{"positions": "rope", "warmup_steps": 0, "decay_fraction": 1.0, "seq_len": 256, "dataset": "wikipedia_en"}
MLP neurons of a small language model. Each row is named by its layer, matrix (up: input weights; down: output weights) and neuron, and shows model dimensions 32-159. Each number is 128 + 24 x the weight over its row's rms, rounded and kept within 0 to 255. Numbers have three digits each.
After each neuron's rows, "fires after" lists the tokens most often just before its 100 highest values on Wikipedia text that the model never trained on.

L5.up154:108123125116121136138167127088139099148133141078124093119103123148156078126112169157096116143193115097130113146129135138108123102127132146107169134123129134131148128113164137131172093148158135081140137161075129143106140150139168092175108152099110059097073129142105130114166152117147096145093136124149130115135106103137102176138160158134129134131163139144107130137130095121186137154127
L5.down154:120108158127151109155121083135130130133098112158128105196103145134130157137143118117129115138141106122117111078105139159096157140151159138137100116062096138129103114149121147118156100134121120154123124156138170100129175125139112118116112103084106112099143153134155127164081134138108168155150130085131122142091149143129130145136102120132078146083096107184101129088124144128137174104110
fires after: "s", "S", "sh", "W", "w", "He"

L5.up716:163128101102125148122106102177146107112131127117118110171134095120156108103133149119110086124127116131159081130148162089114160132110046100148135109135122156145140132139129107131107125094178122124139165122112144115142067114156125075128129138117127097152145128150129176164140105111135096159127138126120102134152118125136151135110117156178145125171145127150135139109106135145106135169118
L5.down716:113152101088129116164111122138078131138110121113129130111154129142137160085151133154102116158092125109128137146119085151113165128091112138138108109149105157105148151162135119124152114113130123150135190121113144137083135081131099100124142096162083091092089132122136108114128140146107075099121177151108089146134103127147110159139100121119090167139133085147136131088170153083130082102175
fires after: ". ", "\n\n", ".", ", ", "==", "N"

L6.up583:118125137110119126118098104155101129130175102128091129149118096054140175084124142119110151091157137138133140121130168132151145135136099128113120092100117084106136124171140148120159138164096089103107040107157103129141126105154128131121132129143132140174099143186115140148157189150104146140142159144151174151120142096163115105147112154103138138137136122124124138113123107136106103104133
L6.down583:136127147149137121110132148094096152102083133132099075136127149101161137174158101126141151130097130131118099153096092109130110108146144122125140131189132163160133183118127147120136168170131151130102113123095119142135092115129154074127088144083147150134122104115136145105132100104180075102143159098100104137137143117142169139138148153156101148094123119118075118147108117137135163114075
fires after: "T", "I", "t", "Sc", "V", "ag"

L6.up375:121144159090099086136118105122101114127141124132160136161096185158136157127113175114142129103134133156106117122146144121075152111169179114121125139156129161169089157119095115136157104136123109126161142121144130117151137126097103122122135101125161156138090130111110144129125133126065139133126161145141134090082140141100092132095150140101135141097095086119141166149182182145129138101107
L6.down375:110091140074108114118127113162153101142115136175112136146114126093109134119126140126159133151111124093194103129128112128111111168132142150127149121123133185086159133149092080130162108101157164159174138151121164139143116129107110074049106109106148126140129113163141114183155128125124136105131117140147152136115167099142150132157116117145104098142121132089140132091135126156152143107121
fires after: "of ", "h", "| ", "H"

L3.up650:142131113126118106137098080098109140129109142089076134127107152180154136116145117117143103119122127097089139163146134121102155097111071115130140111141154103110145103084134135122130121146110121083140132113162157167084111116124147136160149125121113130150114145140125134138094104168149112119125120135124163112103114175145129116179130120187139135121200139185135104109154118093121147167085
L3.down650:106104166123124153136149172123161144134179127091112139159167120136079111142123122135107121149120125144172130096137160119147122120162174131110125132112127098173147154156131118111166128138172125176102108160086112153147111150102142130103168132110158169139151115097136087141129147085139130131121131138127119141128171107116183190122151131144130150129110143126137119141151104143127160116144
fires after: "M", "O", "U", "S", "g"

L9.up497:133112091105111183153120131110120094129116127118148118165122103136120119163149120124122087098083174088104102116134137138091136140128157090104149129142100093132170144159140103105135076109124113102111120171147125136134118106119109133143120115141134141145120140108135106161177124110155121104111115146154137155148123155140135140125157192166097103162154154123094127138121155170131122111143
L9.down497:126124122149117122116092093145146152061147137121107135072172093145113164152142111096135137100147121174153144124154117131108126197158138130114126104122129110182139091122135146138121114192121111114142127136097138120147097160121138129153117127155161102093128121149114138171151139106118135117161141117080132120141104084141088143134125128137153147099166105134149110180159129099157122116133
fires after: "s", "G", "S", "g"

L4.up623:146153154096132132118083137088112144142124133101167100133112161106128123110140127124109112134121148108115119136104141107174139197118148159131159162138136112115113101112133115140102111090119129153108093172165113103125136134102149140107090086100156085129146094130097135137114146133117132139124152123156126103125113125118123127151129106112143146139113149140132176141107111170100155117075
L4.down623:084110087117157144079118100115127115148161108121147120157132132161113155135140084116136122109139098113157090119117126192086133100104124149092124124117126124144122108096074144148113120142127105132125168134121135142144153136140159106113113131138095122143139110131145131112114128116143119116140149200116189137134173121162097175113146121168104135148112130144087147136128144161156124116149
fires after: "m", "B", "b", "ph", "C", "M"

L3.up202:176170150077108127083135142145102143145113185108109098137109083119138180169134107145161155131136155130086151141158149138113150123136097136085108136169114098106126117154170147158163108134125142153137119151142100158146103120137114138105108115098169118168162125110151112107150135119069093108113110105120138133166160140148120083130129129112159117137186124127145151107144088120100158127111
L3.down202:096128081159155146168105154119130122140121144153161105155147184131146114144133143141132132128140130141134125123072064097118132109114127130084141122147136127152147161115129146113120123151157119164111105126121147144113142079142142095155179151106086150140093132183136109133134133168144144134126141180125127117129098100116161164112123130140095124113107152082087108139100165153183109119125
fires after: "T", "K", "P", "ang", "Y", "G"

L3.up1:161156108149101148147139149127105125121121104084089120139137134139126115127114110124113121104149114058139117109176098136145126121145117089110077145112123118110105144136195172102153134115133123124119139116155163123164149163131120128128114127155134112183110110063140131151152089126119121143128177180150125154152116119128178113103133152092130117137116079114104143120124120131130162101091
L3.down1:118134127104157133181129145138096135142124102161114155153108167115125127118080119117135129104185136084091140172135134114144090053116100131135101124132173112100120104062122123097162144145128126123150138165104144131158108124141109115136155077164125135099124118128141104123100156135103149128136093122081127103105096157105133133147153125140124139130131114123129154110106125108147101112143
fires after: "D", "E", "W", "A"

L4.up724:131110136128132140084138127158129131125129135146129150101119103100143119132136119160123134131133145142119153187097153144091122144078135130173160136153077118133142106132185094093120136108089104121128111118124138146094178146154202143148119103127114162147174127164113138114076157119107141144128151091154138109139051170136107155170153104157172142110124164155158121086122127121133118147157
L4.down724:124136106099137161163113155094107134101141178156125176124111145123128141133170129120153151150150129129114096083133107111137138170131132158080122096171122149149118165121137177144123101113113137131147122167149118082120126131109071111166146152155108118144117166105179120132134083095114133112160102134142129176115094074116126145112147147122128160140097130152146116118168098124147157145149
fires after: "M", "m", "R"

L4.up357:122158147106097147128114148117067138120155084128119132127071076132102163148128096156145125131131116121125135133123183125154122092156136147093114105136111104160104105119164146098093099165154065128159126121149136110122106109115131063151145146144112137183107170123151129113141152143097132166115081131096145155142129124138130108152109131111117120149136110137115067168139139138129119146158
L4.down357:090154146125145118110107113157124116152098161157102094138134112148116145123118153132136124142134139124130128099106138088135148136164149114095154187081114115134134117146117141141113153155100145091127120094105148146074108136101131142141138146158108138118101122141109128109088164162159126121108116142110140106107119103177133156132103180106147139123133096113128104112089136116152142122053
fires after: "T", "p", "ag", "P", "ig"

L4.up58:133135175162106119147090140137101144152143125145115119114157101098113121117093122131134104136152178098123090134114121104135146171168111187124113137116124100119102146112116128122118121120154098121105147145108122103133113119113134147140125085117105111141115114153154128128099148135074149118140157102120109119126091132126149124147069118097125135117161130169156149116094142146176118083092
L4.down58:097137113157112104136146161122128131159116132133133126125112176152115141108118127113098127093156104094133147088117142168123107083167103121142145155149156109114165130155137136124163105138150135109107188121117115144108147181129173099135163118084104184094113151096123149106111138144164103129099157149113144121147096116138127139107135149162143170164101093107126136163122119145123100103100
fires after: "H", "m", "Ph", "L", "ph"

L6.up613:177117137140141161130125128122117124108119113115117148194152131153153136191136102143165123135130119098123150108110155139102151130095161106154136110113161161115126113114134136123073117097140152052109164102132096114120129112110119153135136102141099117107125140113148151136124146126115142129112155123116134122101179131105082140149143083120139133100141129125174140109098147194106131115113
L6.down613:129120102079145176124165144097105114115110128163143123132137119103089146125087068109109151186150111117134109122127125146114118151116150159142110079134132130145148145125101127111142133138094116125129126112132170107081105115077134139115144126152173127096089105207132074146089148169138111134186129140109169142137121145138108135172134128133106112100108184128150130163111149146140158105133
fires after: "h", "al", "was ", "H", "Jon", "ac"

L4.up15:111113138100074136121112140128131155152149109106156137103132105152137139127136090120128122099123127119124155164114168156119151131153127172109114115098162098149099080148154126202124138151101108110202115131118122135115120107115106102156122128156140135078104154091134146145102143115108143125106125138124160114132102091131132109133129136075082143119151102143115114129100118158106163125114
L4.down15:139124099125155134120116139141142109084133119150104094165160144157077146153151107122122163133085154139131134083103115127134144113095119102129128048144125152137075177142137159102080100126131150120095110145115141140106132098188100127085133168146159139151142141178133155139121110187152174148130126122191117155117158133159103154089122108099123156091112134148152077119107146120107156139102
fires after: "T", "f", "c", "cr", "p", "t"

L3.up176:128141102131116169109121113163113155140138152109158123129119188166139120049118099137084139143106109152144139082139146104134120135154127093111140084130074156134135094131133157110128156147161134121112128141161114125101106121136163112135147090099170086159095140131116135153119139164169137120088143161130164126093109107117134163143138106143138122176149101137156154127137135139147121114168
L3.down176:139126143128114092137147127139089088159120129113163129150110127152150138141133126112109078152119155186101132152120116114179118149112090104112110135158170152125145164089110110121100090113138144151126158117141144137117138143155138121149118130158095107173108122169138089094143126131133134167164193103089144173140160110104095127114096090115097180136160134144126144118117161101129108138164
fires after: ") ", "==", ". ", "W ", "E ", "4 "

L3.up35:096157121102145147151151157109094121109176124151142109143116149116121137168159164115084149093167177139122134174167147167158103139115150083147099072117141107144125163130132156138133131095154139116136125128166124129149127089106153139208158101122094078160092154118125098167110120133114120101129094118116147143123126138142136139123116189175137155167133066138139096117164150141118137155123
L3.down35:150082140181126127130079143146150134107144133131152121124145107129124153129124149125141076160140140099128105112111096091057195118155098116109159095146109140123130107162137115109106120167114124123127176149108145161123127141070123110128122138134112167130132112124116121106142124108139161151155142121157133117110130102113108128118115097101102120132122123160134122126145169125123153116163
fires after: "C", "g", "G", "c", "I", "d"

L3.up535:138130120144135151120112161131127122136176147120120109126132105088155099137104157117131098134098117146093126162140164159108063134087138142110124138128145143109134112133108156110101116182126138075122154103105147144145114101128176142139126151152126098148111139080124106179118106120130139157118058083118097135155065124119159115114132143123115165138151098165115125141119120133160180108093
L3.down535:117088111101137151135141166138159117093102120136152127149146099152100141147150109167103134165148096119173173101108121136141172126167138154146153117119123172129153105107131132107151135118108141154144156135139148125118126137111168116137150113114175115192117116137125141103147162109140100093080146178165130171076171143117153142120111139112108109104097115155172104138151147108111135167129
fires after: "M", "T", "F", "P", "Y", "S"

L6.up428:112113158115161094082127097124101135114161120117109147169163130092111093098164126105129114142139124126146086145108144165132131210108111114151088117118131138129129119129103104114123140096110148129144086143149086113142206124146162066127163151098098102118112125167120178126104129096106120109151145121156114118115133148148104171164168136153138115145119157166133114097139166120153121097136
L6.down428:102150144095123132178140110139104175113073122119107129143092154158136148132156151092092169087167141119186128160128133132149093083122137125145082133181149170140118086119112136093135141114111131138101117131105129106149127126119132119121104098104121135110124134084102129138095084151107126109115113122141153092129135124093158148163104127116119129088087085144132108091160139158159111098113
fires after: "M", "L", ". ", ") ", "R", "El"

L4.up323:092135115175140104125136140151108120101153113148128090152147184126134117156158125078172167128161170091165083132135103102122130183129127100095130128085125139113127113149123111094149154116136138168095127152149122101116126125134096151126158107157113164132133113053123126133111114110105121091115151135138159134151139115131135140161123136137173123109143105134161090127128138128100136108120
L4.down323:125114096124110116179108096079130150115148137104097168107108138133170121100133126178143140099151083135087118119151124132103126115149171123100137141120132131101113107103145119115176145113113112113114162120123121136144129101121140132131118088100141150129140127124151130128162171112192175134100164127121113097158130135107127108096153165135117128153132121097158144125138128127134106179104
fires after: "D", "L", "O", "Car", "E"

L4.up430:177152124162101106127146134130121129112116132107128106111115169140103157129170138096089138128151175130135104105166122133131130149127101123092113134140141046105125135160150076128122137089137114141121116110151117122145151150113149172156125130146115122138096113143094135141114148136103147043158130119116114123144115134170148167141114127129144128148150150156138128108121168153105125182163
L4.down430:087116103158088107147135125162146091122098155098135122128110138135099115067098109095145125142141142160126126096155103115107144103103068099139108135151128124143155137108118101104134123172157146097115155123142127146156113138136099087113136115080122163130140127127150099133106144139125132139090142167134148144091150119149155120147107096156151162125115140113104087116123187119145157144115
fires after: "G", "g", "d", "v"

L4.up189:101126154143117154106160143129132101141092148127083117123139129133073147065106158133085142111125132094085104112153090129107147150115136135124152135109145163103151152177141159121121129149144159105115125092137085133122119152206150108093159121100129117124158113148082135149121136185111095112114138099112187158133148145086138136170136126177150144150107127152139129121161101107179152124148
L4.down189:160118163121145116116127110105126143122114143167143131102136121133146154139108115097119128137088137147180107103102129130126111144098150139090147085146069178132094121135118152163110119118138139150147110141096112141089136096114094154134130111117120102145086155112126104132098120142100103132118124115130138087107102125138128175137149187145136163098159122120082100114135143118133106150087
fires after: "w", "R", "age ", "we", "B", "W"